Weights of a small transformer language model.
Size: 12 layers, width 576, 9 heads of 64, MLP 1536 SwiGLU, vocabulary 32768, 85.5M parameters.
Architecture: rotary positions, no biases in attention or MLP, untied embeddings, normalized queries and keys.
Training: a variant of Muon for these matrices, 1284M tokens, 9797 steps.
MLP neurons of a small language model. Each row is named by its layer, matrix (down: output weights) and neuron, and shows model dimensions 480-543. Each number is 128 + 32 x the weight over its row's rms, rounded and kept within 0 to 255. A neuron's up and down rows have the sign that makes its largest values positive.
A block is one neuron, or neurons of one layer that tend to fire together. Before each block is what it responds to, as a language model described it from the Wikipedia text at the highest values.

Description: Abstract or time head nouns ending a noun phrase, often a subject before its verb or of: Three years later, Fisher's role in, his views were.
L9.down15 [140  89 117 110 177 121 150 199 135 141 198  41 104 127 164 131 168 190 177 127 132 114 142 172 203 159 141 153 114 116 149 103 100  55 149  98 121 186  96 145 195  65 148  56 105 168 189 174 109 149 183 129 127 182 173 109 154 198  87  98 116 124 157 141]
L9.down442 [105 132  93  98 142 118 148 143 170 147 128 198 137 133 169 155 169  88 146  90 166 103 108 124 103 133  98 165 136 131 111 157 115 152 152 177 143 158  87 123 161 126 128 177  85 115 171 129  51 127 160 168 119 134  73 167 184 186 123  97 114 103 142 151]
L9.down544 [137  60 143 151 158 194 149 123 138 164 169 167 148 118 122 125 151 137 146 111 128 133 136 120 152 204  86 194 137 166 216 134 173 115 165  97  87 213  93 119 128 126 174 118 127 126 144 113 109 142 137 150 118 106 171 212 131 130  75 130 134 142 115 176]
L9.down1502 [135 162 136 126  88 126 111 176 115 184 168 134 144  87 126 127  98 127 121 108  92 119  98  44 140 159 124 148 169 129 106 129 150 146 108 143 146 118 135  55 124 115 140 134 133 140  75 127  52 121  97 127 157 162 134 103  97 142  49  43 110 109 127 147]

Description: Articles and adjectives opening a predicate or role noun phrase after as, is, was or became, such as "as a slide", "an important step", "essential part".
L9.down199 [118 121 167  92 134  46  85 140 118 182 101 215 139 151 144 125 132 152 138 130  91 125 139  92 149 112 136 106 184 108 122  53 125 147  58 136 132  92  64 198 122 174  93 120 177 111  96 105 133 149 100 131 132 133 110 125 131 127 121 192 150 124  73 110]
L9.down453 [143 142 152 176 103 137 139 157 112 160 131 132 115  98 124 126  80  82 151 136 139 109 126 100  74 215 129 133 110 192 122  99 116 107  81  91 166  86 131  97  75 133 104 129  90  86 207 150 151 139 145 144 149 137 148 120 142 114 146 135 137 126 107 122]
L9.down1071 [129  97  72 141  61 134  96 127 107 146  82 158  59 116 107 189  93 162 125 113 124 113 125 106  89 157  98 163 127 149 104 136 172 125 123 116 134  49  75 128  74 111 147 135  89 138 129 124 106 152 151 130 113 134 115  96 175 141 177 127 155 182 122  81]
L9.down1462 [140 101 129 169  95  31 131 102 112 109 149 119 172  95 103 102 101 173 181 124 127  65 155 122 162 132 122  99 135 118 101  93 150  96 108 108  77 132 121 125 131  86 161 125 118 155  77 146  47 117 104 152 126 125  96 155 154 165 113 130  53  71 148 116]

Description: Marriage words in biographies, such as married (after a name, they or who), couple and Spouse; more weakly, the pronoun they starting a clause.
L3.down309 [ 97 110  92 164 134 131 127 143 146 166  91 108 127 137 117 115 178 125 135 116 103  90  92 103 143 143  86 112 131 140 134 116 106 136  96 128 121 197 106 161 136 171 158 146 116 141 179 130 152 144 151 133 158 234 163 133 159 158 144 105 125 153 132  66]
L3.down566 [182 131 124 129 133  94 133  97 155 127 136  43 156 127 139 157 108 163 136 162  73 101 129 131 176 150 159 143 115 151 127 132 180 140 118 150 114 117 134 107 156 171 158 152 158 146   0 121 126 106 152 132 152 100 144 119 174 147 132 116  65 107  87 140]
L3.down1150 [ 97 126  76 128  47 163 155 153  82 116 116 121 208 127  92 101 125 160 142 109 119  56  98 172 123  97 126 118 127 107 199 104 145 129 140 114 136 139 152  87 116 141 107 150 123 134 132 113 136  38 128 121  93  69 164 101 172  69 198 178 145 196 131 100]
L3.down1191 [130  97 116 129 163 151 192 136 116  96 115 123 166 147 169 123 148 121 101 123 112 189 105 143 160 144 106 113 123 126 116 130 173 123 210 130 157 129  77 140 202 132 156 115  92 174  81 163 109 139 109 100 126  85 115  74 192  79 113 174 137 116 156  73]

Description: Articles (a, an, the) that open a predicate or role noun phrase after as, was, is, became or be, e.g. "as a producer", "was a sign", "is the legendary location".
L8.down74 [126 113  65 135  98 154 107  90 126 109 165 100 183  77  87  50 120  89 122 143 143  65 122  96 112 111 101 110 151 179 183 122  64 116  81 115 159  84 148 136  79 132 149 150 162  82 165  99 151 150 141 170 108  95 117 100 162 151 144 100 136 135  68 107]

Description: Ordinal words and suffixes starting multi-word names or titles, such as First Crusade, Second Army, 3rd down, 2nd Armored; weaker on South, New, and mid-name pieces.
L8.down1061 [116 146 117 121 136 174 109 118 136 112 125 117 128  73 149  97 141 118 115 145 116 102 106 156 156 131 136 116 131  79 189 111 166 138  87 124  83 124 106  98 160  96 144  67 113 122  88 147 152 134 133 121  93  98 122  80  99 129  63 132 159  82 150 156]

Description: Function words, commas and role titles just before a person's name is introduced, such as "advisor was", "such as", "the bookkeeper,", "Supervisor".
L8.down739 [127 148  82 115  95 158 120  88 151 102 160 104 133 119  99 186 104 125 172 194  91  96 119 102  98 161  79 155  79 131 139  66 125 146 122 127 144 191 155  80 136 162 115 155 155  42  78 146 147  99 149 137 163 133 131 118 197 136 167 141 123  97 102 119]

Description: The word and (sometimes or) joining two clauses or list items, usually after a proper name or noun phrase, as in "Charles IV of Spain and left issue".
L8.down969 [179 118  88 146 117 107 159 113 100  97 130  91 172 111 144 196 124 122 143 132 202 119  82 155  87 155 117 155 129  94 134 158 156 126 122 211 137 187 108 117 130 131 195 130 115 100 130 132 125 177 139 128 107 143 132 146 142 152 156 138 115 157 166  62]

Description: Abstract nouns for disputes, worries or interactions between parties, usually just before a preposition, such as disputes, concerns, battle, negotiations.
L8.down497 [134 120 138 165 119  75 102  98 113 129 158 183 139 116 159 115  91 156 173 118 115 125 141 152 119 181 167 142 172 142 220 134 134 102  95 196 151 215 183 124  48 124 151 112 105 152 134  79  90 170  89 141 119 150 137 103  97 112 143 116 156 133 184 109]

Description: Nationality or regional adjectives like American, Indian, English, Finnish, often after "is an" in biography openings, plus occasional "where".
L3.down71 [149 101 158 166 133 131  88 120 157 191 128 140 123 102 141 119 123 125 178 105 149 134 134 143 137 123 127 138 147 161 122 112 136 144 143  83 147 133 133  97 113 105 103 149 143 157 189 112 125 132 137 134 197 148 187 104 195 108 143 146 157 196 126  99]
L3.down178 [138  96 114 143 163 158 131 162 103 164 168  81 123 114  78 108 126 120 110 144 151 122 111 118 133 150  51 166 136 139  76 143 117 126 103 147 114 135 124 131 121  97 111 187  77 141  83  98 135 162 151 144 132 192 104 155 205 173 130 134 144 163 159  39]
L3.down695 [175 100  93 129 132 153  81  88 122 191 124 185  99  91 139 156 102 146 166 114 145 176 101  61 126 127 143 177 124  78  81 172 133 133  85 149 107 112 149 100 144 162 114  96 143 159 118 170 148 191 105 131 131 134 124 117 171  73 205 151 146 134 169 112]
L3.down1084 [180 124 150 176  92 144 179 180 155 113 146 161 166 145 182 111 155 119 112 173 119  95 103 110 110 110 124 148 143 119 133  99 127 120  72 147 150 119 127 113 152 118 108 152 130 168  78 159 183 111 105 116  98  86 185 108  56 152 123  96 125 152 113 111]

Description: The article or descriptor opening a noun phrase that says what someone is, usually after is/was/as/became, such as a, an, American, former, English.
L9.down222 [148 141  77 154 153 149 194 152 135 136 114 105 151 121 111  91 173 181 174 117 154 180 107 126 146 207 144  90 170 149 128 109  75  83  96 144 152 130 159 156  56 103 112 142 109 159 104 115 180  67  70 174 146  50 159 141  95 176 109 130 146  80 123 136]
L9.down538 [118 132 138 149 127 135 111 129 104  90 123 137 115 134 131 136  78 156 176 116 164  86 179 101 154 135 160 147 124  98 147 132 163 135 140  98 111  87 142  70  64 105 115 101 109  47  95 137 138  99  80 184 119 101 183 130 169 153 140 110 117 118 162 152]
L9.down1082 [144 102  75 134  68 142 122 189 160  64 146 154 164 113 137 160 182  65  84 149 147 139 147  61  98 151 146 107 120 121  93  67  76  92  92 117 136 208 177 140 114 118 120 117 209 138 100 137 165 118 113 127 136 147 135 182 103 180 128 155 152  80 133  78]
L9.down1322 [144 106 117 168 129 161 108  87  99  99  98 138 107  81 100 159 188 121 107 137 114 142 113 117  62  96  85 115 133 145 135 119 137  78  89  87 155  86 141 117 108 111 167 133 115 139 127  85 110  90 110 166 192 139 210 102 144  99 184  99 100 102 156  65]

Description: Determiners, possessives and adjectives just before an abstract quality noun in evaluative description, e.g. "known for their distinctive", "the sheer verve", "a great deal".
L9.down86 [171 140  80 126 188 160 120  56 113 127 120 119 186 136 159 165 171 126 175 179 150 125  78  93 195 153 170  85 138 102 155 162 106 124 126  79 144  87 101 127 151 110 116 149 159 156 121 137 123  95  98 136 104  89 152 183 163 163 137 126 123 153 157 139]
L9.down546 [110 115 128 107 180 119 108 139  94 174  91 115 119 186 110  46 180 134  82 162 163 119 142 128 166 109 134 160 139 125 134 108 116 126 178  79  99 108 132 135 122 132 147 132 101 124  76 105 130 175  93 172 147 105 109 158 102 153  87 135 153 190 142 172]
L9.down1063 [135 141 159  97 166 147 132  94  59 123 156 111  90 136 143 103 107 112 152  70 156 141 186 131 158 174 174 130 146 137 129 133 131  82 127 157 131 113  93 112 182 111 196 156 134 150 179  93 125 134 185 101 168 131 122 111 115 166 129 147 109 134 143 199]
L9.down1250 [ 93  84 114 171 116 122 186 167  84 178 125 127 157 127  93 100  83 121 164 120 124  69 157  60 202 158 207  86 136 129 142 133 103  92 129 160 183 160 115  83 179 168 133 115  96  71 171 135 145 137 146 128  93 126 132 121 130 118 163 156 135 139 159 172]

Description: Determiners and possessives (the, his, its, their, 's) that begin a noun phrase, often after "for", "to" or "due to", as in known for its, for his.
L8.down1245 [129 123  94 126 151 113 116  74  86 114 189 186 100 117 106 116 148 139 168  77 149 154 133 143 111 139 114 126 119 126 119  98 165  83 104 164 134  90  87 107  84 154 144 160 123 159 151 115 155  97  91 162  75 121 129 108 144 132 167  68 120 100 141 197]

Description: Descriptive or evaluative adjectives, and their final word pieces, right after the, a or more in expository prose, e.g. comprehensive, effective, care-ful, spectac-ular; also some abstract nouns like majority, crisis, popularity.
L3.down177 [167 132 161 163 166 186 161 174 114 151 160 132  81 129  94  78 131  92 122 138 130  96 152 148 140 123  91 174 109 159 160 128 148 139 152 158 161 128 137 134 118 151 148 144 100 122 132 137 140 165 167 161 172 161 133 118 132 130 126 113 111 146 152  38]
L3.down671 [129 160 120 142 134 128 179 118 135 180 159 172 148 120 135 113 133 145 131 190 128 202 112  75 127 164  61 126 151 177 151 123 112 192 135 109  85  65 120 115  85  99 108 163 118 142 116 114 140  79  97 141 140 117 189  68 126 132 153  85  95 167 128 140]
L3.down929 [147 110 145 167 186  49 164 161 130 171 100 145  71  86 131 127 147 171 144 111 109 173 162  44  73 141 110  98 117 134 127 100 120 145  68 125 137  81 115 108 138 127 154 139 138 119 193 109 132 140 150 162 109 143  74 122 130 148 124 105  67 126 105  93]
L3.down1082 [139 128 149 200 100 103 171  88 126 151  89 136 126 129 138 120 107 108  97 121  62 118 173 167 101 127  80 129 151 139 161  96  66  99 123 172 151 132 107 101 138 196 175 171 189 165 154 119 106 141  84 103 137 175 136 135 138 189 107  95 123 131  97  99]

Description: Final fragments completing multi-piece words, mostly proper names in lists, tables or cast credits, such as Rokk-or, Qu-aid, Bahado-or.
L3.down684 [106 103 161 140 166 149 119 152  94 113 104  85 146 117 153 118  80  97 166  99 154 149 156  61  88  75 127 117 145 167 117 101 132  92 104 149 142 160 126 124 171 158 128 149  76  21 107 130 109 152 116 107 153 137 100 104 128 188 115 123 134  61 142 149]
L3.down856 [143 147  88 120 117 142 160 124 132 111  94 113 155  89 157  89  71 118 144 143 135 218 146 102  71 110  77 158 128  69  79 119 157  80 115 173 154 145 130 162 149  73  53 125 143 130 107 105 133 191  78 108  89 147 145 141 104 175 147 126 123 106 161 105]
L3.down1285 [134 129 157 146  95 143 113 140 145 108 145 129 136 106 110 120 133 177 142 149 129 149 108 103  83 139  93 130  93 185 126 170 134 140 127 109 129  92 156 157 108 193  98 112 182 139 130 126 110 160 105 154 197  94 118 157  93 133 129  94 100 114 139 111]
L3.down1292 [158 125 149 183  63 135 130  54 110  79  92 103 135 121 168 122 125 149  89  63 132 138 135 117 101 116 113 128 212 133 142 121 136  92  84 123 119  92 134 101  72  74 203  75 192 125 203 113 120 156 174 132 175 153  89 157 149 128 134 104 194 136 136 122]

Description: First letter or inner word piece of a person's name, usually the surname or middle initial after a given name, e.g. Hadi, Foz, Frank A.
L8.down97 [ 82 129 149  98 107 142 114 151 107 131 161 142 150  67 130 208 156  95 118  87 151  90 114 168 161 151  86 118 108 147 160 148 159 154  89 137 105 167  74 112 164 130  62 113 156 109 133 142 126 125  77  91 144 145 136 121 109 172 149 128 116 178  60 109]

Description: Ordinal or time-position words after "the" that open a named event, era or item, such as First (World War), Second (Crusade), later (years), early, mid, third; weaker on scattered word pieces.
L3.down382 [ 71 143 137 134 137 110 149 148 115  99 109 114  77 108  97 184 152 108  82 146  64 177 109 133 131 120 122 128  93 115 137 117 106 114  70 159 152 115 138 128 135 163  94 126 102 178 136 104 134 124 100 136 167 126 174 119 161 138 139  90 127  94  31  50]
L3.down919 [170 111 148 210  67  66  76 107 107 150  88 186 110 123 120 113 125 100 184 151 148 138 180 150  97 178 118 214 165 154  67 155 122  81 132  99 134 113 136 124 144  98 115 174 120 150 150 121 126 121 115 128 108 171 186 102 103 191 127 154  94 107 127 114]
L3.down1089 [143 136 114  78 196 132 105 198 144 131 107  96 104 186 105 127 109 120 147 162  99 100 118 120  98 131 147 117 166 137 132 160 129 123 134 137 110 101  90 136 121 142 131 155 117 130 100 133 138 148  78  72  83 110 127 130 139 100 102 122  98 127  52 136]
L3.down1125 [144 119  92  95 141 130 111 144 142 160 149 163 144 204 150 136  81  60 157 205  86 180 173 132  90 159 118  82 120 176  98 166 109 123  38  89 150 155 150 114 176 109 140 155 125 127 144 104 121 116 153 128  96 123 109 100 132 160 185 170 109 118 145 168]

Description: Mostly mid-sentence "and" (also "or", "&", "but") joining phrases or clauses, plus sentence-opening "Although"/"While"/"Despite", and the "McG" surname piece.
L3.down142 [ 81 186 101 147 174 148  94 111  97 102 124 136 107 165 147 166 124 160  46  89 117  99 171 160 124 189 143 200  80 143 163 152 133 146 192 151 148 140 125 110 139 193 119  86 181 119 191 100 122  81 128 185 169 139 136 113 123 101 132 115  82 166 143 184]
L3.down545 [129 152 127 118 111 130 152 107 148  83 157 126  93 159  92 129 140 109 148 141 173 172 156 108 176  99 129 128 151 138 155  52 107 201 133 185 184 155 113 151 107 142 154 116 164 153  70  95 137 123  54  71 128 135 111 157 142 167 111 164 103  64 136 101]
L3.down1088 [173 119 120 141 130 137 162 128 153 132 104  77  66 172 177 183  98 103 150 129  83 118 153 123 122 147 140 171 116 100 109 173 153  83 182 115 131 139 148  92  99 126 145 136 110 153 137  95 137  97 143 161 134 129 156 215 163 176  94 176 161 103 153 203]
L3.down1192 [139 139 129 140 183 144 106  83 162 208 131 192 132 155 139 139 148 152  78 130 122 118 135 103 100 110 131 110 196  78 108 170 157 158 119  97 147 194 153 124 190 173 131 100 121 118 110 108 180 111  91 114 174 110  55 116  90 132 125  98 119 177 122 160]

Description: Fires on a capital "J" beginning a name, initial or acronym, often in lists or citations, e.g. Jody, J., JASP, Jintao; weaker on other capital initials.
L3.down111 [ 73 190 203 114 132 144 126  95 127 159 137 145 145 170 114 141 128 136 125  99 149 190 137 125 202 194  94  99 145 156 159 144 117 132 153  86 110 135 169 173 119 157  93 159 117 153 152 163 131 160 136 105 149 166 117  91 148 172 108 171 184 164  99 113]
L3.down208 [134 154 114 163  95 134 136 133 161 132 123 138  91 174 123 119 119 102 117 155 156 126 131 170 130 133  96 115 130 113 138 164  92 115 121  76 102 167 100 112 110 197 162 106 104  70 106 165 103 123 202 130  90 174 114 138 114 162 155 103 173  93 160 133]
L3.down282 [111  84 158 115 131 124 142 122 102 128 137 151  72 186  79 114  71 142 212 156 117 147 134 154 114 151 145 128 142 150 116 155 127 137 132 158 150 138 103 115 147 164  59 143 171  32 147 187 151 132 178 125 100 153 179  63 181 173 167 122 157  96 142 119]
L3.down698 [ 65  68 121 114 174 159 145  71 151 146 152 184  97  97 169 123 150 102 194 117 167 156 159 138 122 143 111 100 159  96  84 113  63 157 111 152  84 123  97 107 163 120  91 142 154  97  77 154 169 186  75 156 130 133 144 101 192 141  96 140 128 158 107 143]

Description: Adjectives, often political or institutional (and adjective endings), placed before the noun they modify, such as Republican, Democratic, political, financial, Soviet.
L3.down272 [108 101 137 146 115  82 132  84 181 189 115 121  95 117 160  86 226 153 168 155 130 166  98 158 101 164 104 141 151 136 108 150 160  86  72  73 139 138 123 188 173 124 144 114 131 106 145 141 152 173 123 171 218 110 131 162 101 101 195 122 155 112 100 137]
L3.down1012 [154 197  69 131 205 174 146 100 112 130  76 142 138 148 106  84 161 115 132 195 167 136 141 119 115 114 118 143  87  74 171  64 112 166 117 119 137 100 139 182 106 171 123 175 139  62  57 165 100 104  75 143 170  79 148 141  98 148 120 156  81 134 143 121]
L3.down1303 [132  91 124 119 150  95  77 124  80 158 116 144 115 145 117 167  45 123 180 208 150 137 157 111 151 158 131 103 114 126 119 166 111 105 103 178 169 124 153 136 127 130 140 146 161  98 127 130 147  76 177 129 131 114  93 130 115 126 127  82 127 170  87 121]
L3.down1458 [103 117 151 140 183 130 133 170 169  99 118 101 142 148 151  93 150  39 148 138 160 126 139 172 138 102 135 132 109  73 103 130 136 165 165  99  98 117 166 157 153  92 149 116  62 162 100 123 164 108 132 163 128 100 113 130  86 120 102 129 151 101 151 151]

Description: Dash or hyphen between two numbers in sports match scores and vote tallies (3-1, 2–0, 7–2), plus "to" and "|" in scores; weaker scattered word fragments.
L8.down1513 [159  83 182 184  99 183  69 159 139 136 133 188 194 141 150 129 121  78 162 116  90 163 118 163  96 102 113  81 108  88 113 120  89  69 189 117  78 131 127  90 101 117 143 163 192 107  44 157 103 105 104 137 181 128 109  95 100 100  88 157  83  95 184 106]

Description: Separators and digit fragments inside number-filled tables, firing where a following digit such as 0 is predictable, e.g. 0+0 | 0, 100.0%, 195(0).
L9.down47 [175 132 143 133 107 156 100 109 152 135 125 168  68  80 141  84 123 148 108 133 160 138 114 144  90  96  96 121 182 112 124 142 138 130  71 112 145 110 138 126 108 125 128 155 132 139 156 117 113  73  95  96 153 160 124 152 112  85 113 145 181 115 198 155]
L9.down446 [132 115 138 156  94 180  72 173 157  85  77 120 163 105 142 122 128 182 118 117 132 123 135 146 178 147 126  91 125 152 109 120 116  99 102  80 105 123 135 107 165 117  95 100 132  95  86 130 117 170 120  95 135 173 176  99 166 130 157  81 135 132  73 128]
L9.down953 [113 149  51 186 105 138 126 113 171 128 158 120 166 161 118 151 117 115 190 118 180 141 148 158 119 121 136  81 138 166 118 122 177 192 179 145  96 120 136 167  81 112 160 129  71 162  42 102 126 110 124 102  92 172 165 185 100 125 124 113 114 139 181 166]
L9.down1303 [160 121 106 111 100 131 180 176 123 117 157 199 114 139 142 141 132 136  89 140 175  90 172 113 170 149 131 111 110  85 142 152  92 137  88 131  77 132 159 130 151  82 143 150 135 143 122 119 117 133 157  80 129 144 142  63  88 151 115 120 146 133 161 197]

Description: The final token of a sentence's subject, just before its verb: surname endings (Roess-ler, Kish-or), pronouns (He, she), or an appositive's closing comma.
L9.down1 [133 153 128 165 136 154  96 200 137 147 101 130 167  92 129  84 109 121 139 169 209 116 117 152 127 127 167 168 111 146 117 134  83 144 148 138 153  97 152  97 132 104 111 172 108 100  95 142  77  90 116  87 170 125 152 151  75 203 172 151 174 151  93  86]
L9.down543 [118 143 144 125 151 115 127  80 155  95 126 136 182 155 109  88 186 147  89 183 144 141 124 126 169  54 113 182 114 145 103  90 112  38 131 110  81 101 163  90 104 117  78  86 127 137 131 134  91 158 156 131 156 106 167  89 144  99 114  68 108 151 166 109]
L9.down737 [128 131 143 103 151 177 107 161  98 160 141 107 113 124  84 158 133 148 166 138  93 113 145  98 191 147 159 158 178 119 136 127 162 139 113 129 132  74 135  83 106 102 119 110 136 122 140 146 125 144 160 163 101 131  85 176  86 104 192  85 149  76 143  95]
L9.down1500 [105 131 135 126 112 136 131 112 111  91 119  45 137 115 141 119 103 151 148 123 110  83 132 182 143 132 115 127 138 137  84 143 107 142 152  88 149 101 165 126 144 109  55 165  40 102 148 109 121 152  76 123 114 138  97  85 140 160 140  60 145 171 123 164]

Description: Final token of a surname or name, often split into pieces, when it re-mentions someone already named, e.g. Beltrami, Kendall, Orton.
L8.down1016 [136 102 168 116  73 143 114 191 134 109  80 144 174 105 183 121 135  98 154 183 103 122 142  96  86 113  89 142 172 185 178 127  86 148  82  61 144 133 130 107 125  64  86 144 111  99 119 166 114 137 139 119 113 117 154 108  89 109 166  87 125 139 119 101]

Description: Cell separators (| or ;) after small numbers like 0 in sports statistics tables, plus words after "is" or "plays" in footballer bios (currently, last, as).
L3.down207 [123  94 103 133 166 127 173 106 139 109 181 133  99 124 133 157 135 191 162 110  87 128 130 143 154 125 138 118 154 193  83 106 160 161 120  99 121  73 156 152 167 182  89 110 160 142  80 134 104 129 107 132 102 179 119  42 170 103 146  73 134 203 160  58]
L3.down627 [116 125 100 101 186 162 127 200 114 117 102 173  82 107  68 106  60 173 114 112 161 189 130 110  64 155 119 168  96 106  94 126 180  97  93 121 132 122  95 148 149 159 115 161  85  92 118 132  56 202 136 148 127 140 152 110 116 148 117 117  99 135  88 102]
L3.down689 [204 105  66 118 143 122 160 189 124 136 125 103 152 156 108 102 145 146 136 134  56 160 162 145 190 104 176 137  57 149 120 167 121 121 183 108  91  98 136 117 129 122  74 171 185 150 104 122  90 126 174  89 139 151 107  56 162 164 151 103 112 106 127  75]
L3.down1310 [114 107  33 109  95 123  73 114 191 102  87 134 135 111 178 148 137 126  87 133 136 110 134  79 153  76 133 150 109 144  96 215 117 139 119 133 162 131 119 123 152 142 135 144 141 106  91 207  72 104 124 125 138 168 143 131 117 160  93 123 123 126 151 105]

Description: Abstract nouns for attention, interest, attitude or standing, usually the object of a verb and followed by a preposition: attention, interest, hostility, support.
L3.down614 [109 113 105 104 206 129 160 169 115 149 191 129 172  83 171 108 133 129 114 140 154 135 137 163  88 139 163 108 118 135 148 172 138 164  91 134  98 119 123 133 146  92 149 152 148 153 113  80 178 120 183 164 125 206 136 141 109  88 151  74 147  97 123 167]
L3.down616 [161  97 113 115  85  94 128 170 156 157  97 152  54 128 139 176 145 133 110 137 111 143 132 168 140 199 235 108  87 117 157 116 173 124 107 167 172 163 104  98 139  59  96 149 125  87  95  85 147 103 101 134 138 176 149  70 146  50 158 134 101 165 175  96]
L3.down808 [206  78  96 154 154  93  90 143 157  98 105 138  97 134 196 146 156 112 104  90 135 130 146 168 144 198 101 185  58 149 118 113 190 156 110  93 153 119 133 107 169 135 185  78 104 126 138 125 150 140 147 192 153 184 138 183 129 105 123 176 151 111 168 100]
L3.down1055 [127  81  81  87 123 171  96 183 137 149 152  82 147  59 118 115 137 108 105 119 105 169 126 126 115 127 216 154 137 154 130 151 188 135 195 116 162 152 112  72 130 156  76 108 146 189 144  72  86 168 119 181 134 165 128  96  31  24 179 104  81 138  62 151]

Description: A single capital letter starting a proper name, mostly a person's first or last name in lists, credits or tables, such as Gary H(ines), George H. Morrison, Rollie F(ingers).
L9.down193 [123 146 140 158 154 187 145 123 103  73  97 168 148  56 163 151 104 144 148  84 153 208 142 158 149 157 120 116 160 138 104 141 163 152 125 159 126 170 129 174 113 129 147  76 129 113 153 154  94 111 142 153  94 118 190  99 147  77 115 105  63 116 136 129]
L9.down776 [168 103 151 113 172 130 102 139 110 107 177 121 132 128 108 161 150 165 116 175 159 136 119 124 165 141 126  72 166 146 170 158 158 113 180 105 150 165 110 160 145 161 154 101 111 142  89 123 101 141 104 132 140 189 134  93  77 133 129 103 135 145 164 133]
L9.down1065 [105 156 117 138  98  73  88 127 136  70 149 146 127 114 155 151 150 156  88 153 189 115  80 162 142 131 131 145  79 135 109 129 106 170  85 125 105 151 124 155 134  86  93 124 131 112 149 124 164 138  86 151 141 237 168 104  83  90 127 132 140 130 110 104]
L9.down1254 [177 144  95 140 129 151 128 139 116  86  93 130  95 178 187 157 174 106  77 106 124 130 137 126 125 117 104 152  94 125 118  77 182 112 177 106 110 152 106 120 166  44 163 155 100 192  99 156 119 140 139 114 167 139 104 100 164 141 152 170 101  91 152 102]

Description: Connectives like and, &, with, of, for that join or introduce a following named entity, such as a team, band, person, or place, in lists.
L9.down224 [141 101 120  53 124 186 136  78 115 108  99 160 178 109 132 141 148 105 194 134 128  91 158 101  62 110 116  99 173 113 135 137 150  83 108 153 120 141  80 122 187  90 108 111 192 105  99 172  79 144 144 182 104 142 122  71 147  74 132 140 149 118 109 112]
L9.down889 [151 168 179 147 176 132 176 117 175 116 123  96 130 136  96 140  68 125 116 106 127 159 132 100 147 113 119 157 116 133 129 148 112 181  64 114 151 138 163 178 159 147 100 134 161 124 118 103 122 116 107 114 121 155 131 115 101 108 125 130 104  94 133 144]
L9.down933 [103 143 158 157 168 179 136 101  85 125 131  83 108  85 105 128 134  73  98 165 159  80 181 123 117 130 102 161 151 128 159  92 145 103 143  91 152  82 160  93  98 174 147 134 140  97 120 147 133 152 130 107  85 172 168 145 156 168 159 156  79 138 176 107]
L9.down1078 [121 176 131 146 131 120 105 164 156 107 153 174  98  85 154 140 172 163  63 180 131 133 120 165 119 167 107 134 121 125 189 132 161 160 147 151 146 120 158 128 130 152 156 144 128 107 122  99 124 138 123 161 124 157 125 177 116 192 121  95  97 158 182 150]

Description: Tokens just before a role or occupation word describing a person, like the ( in "Paul Weiss (philosopher)", American, a, or commas.
L8.down795 [127 101 105 115 117 151 111  92  99 202 149 124  67 134 107 152  77 153 104 129 191  87 109 104 142 161 147 159 133 189 119 151  82  97  92 123 112 131 148 123  75  85 165 154 153 144 151 136  97  72 148 121 113 165 171  48 202  65 135 155 132  69 138 107]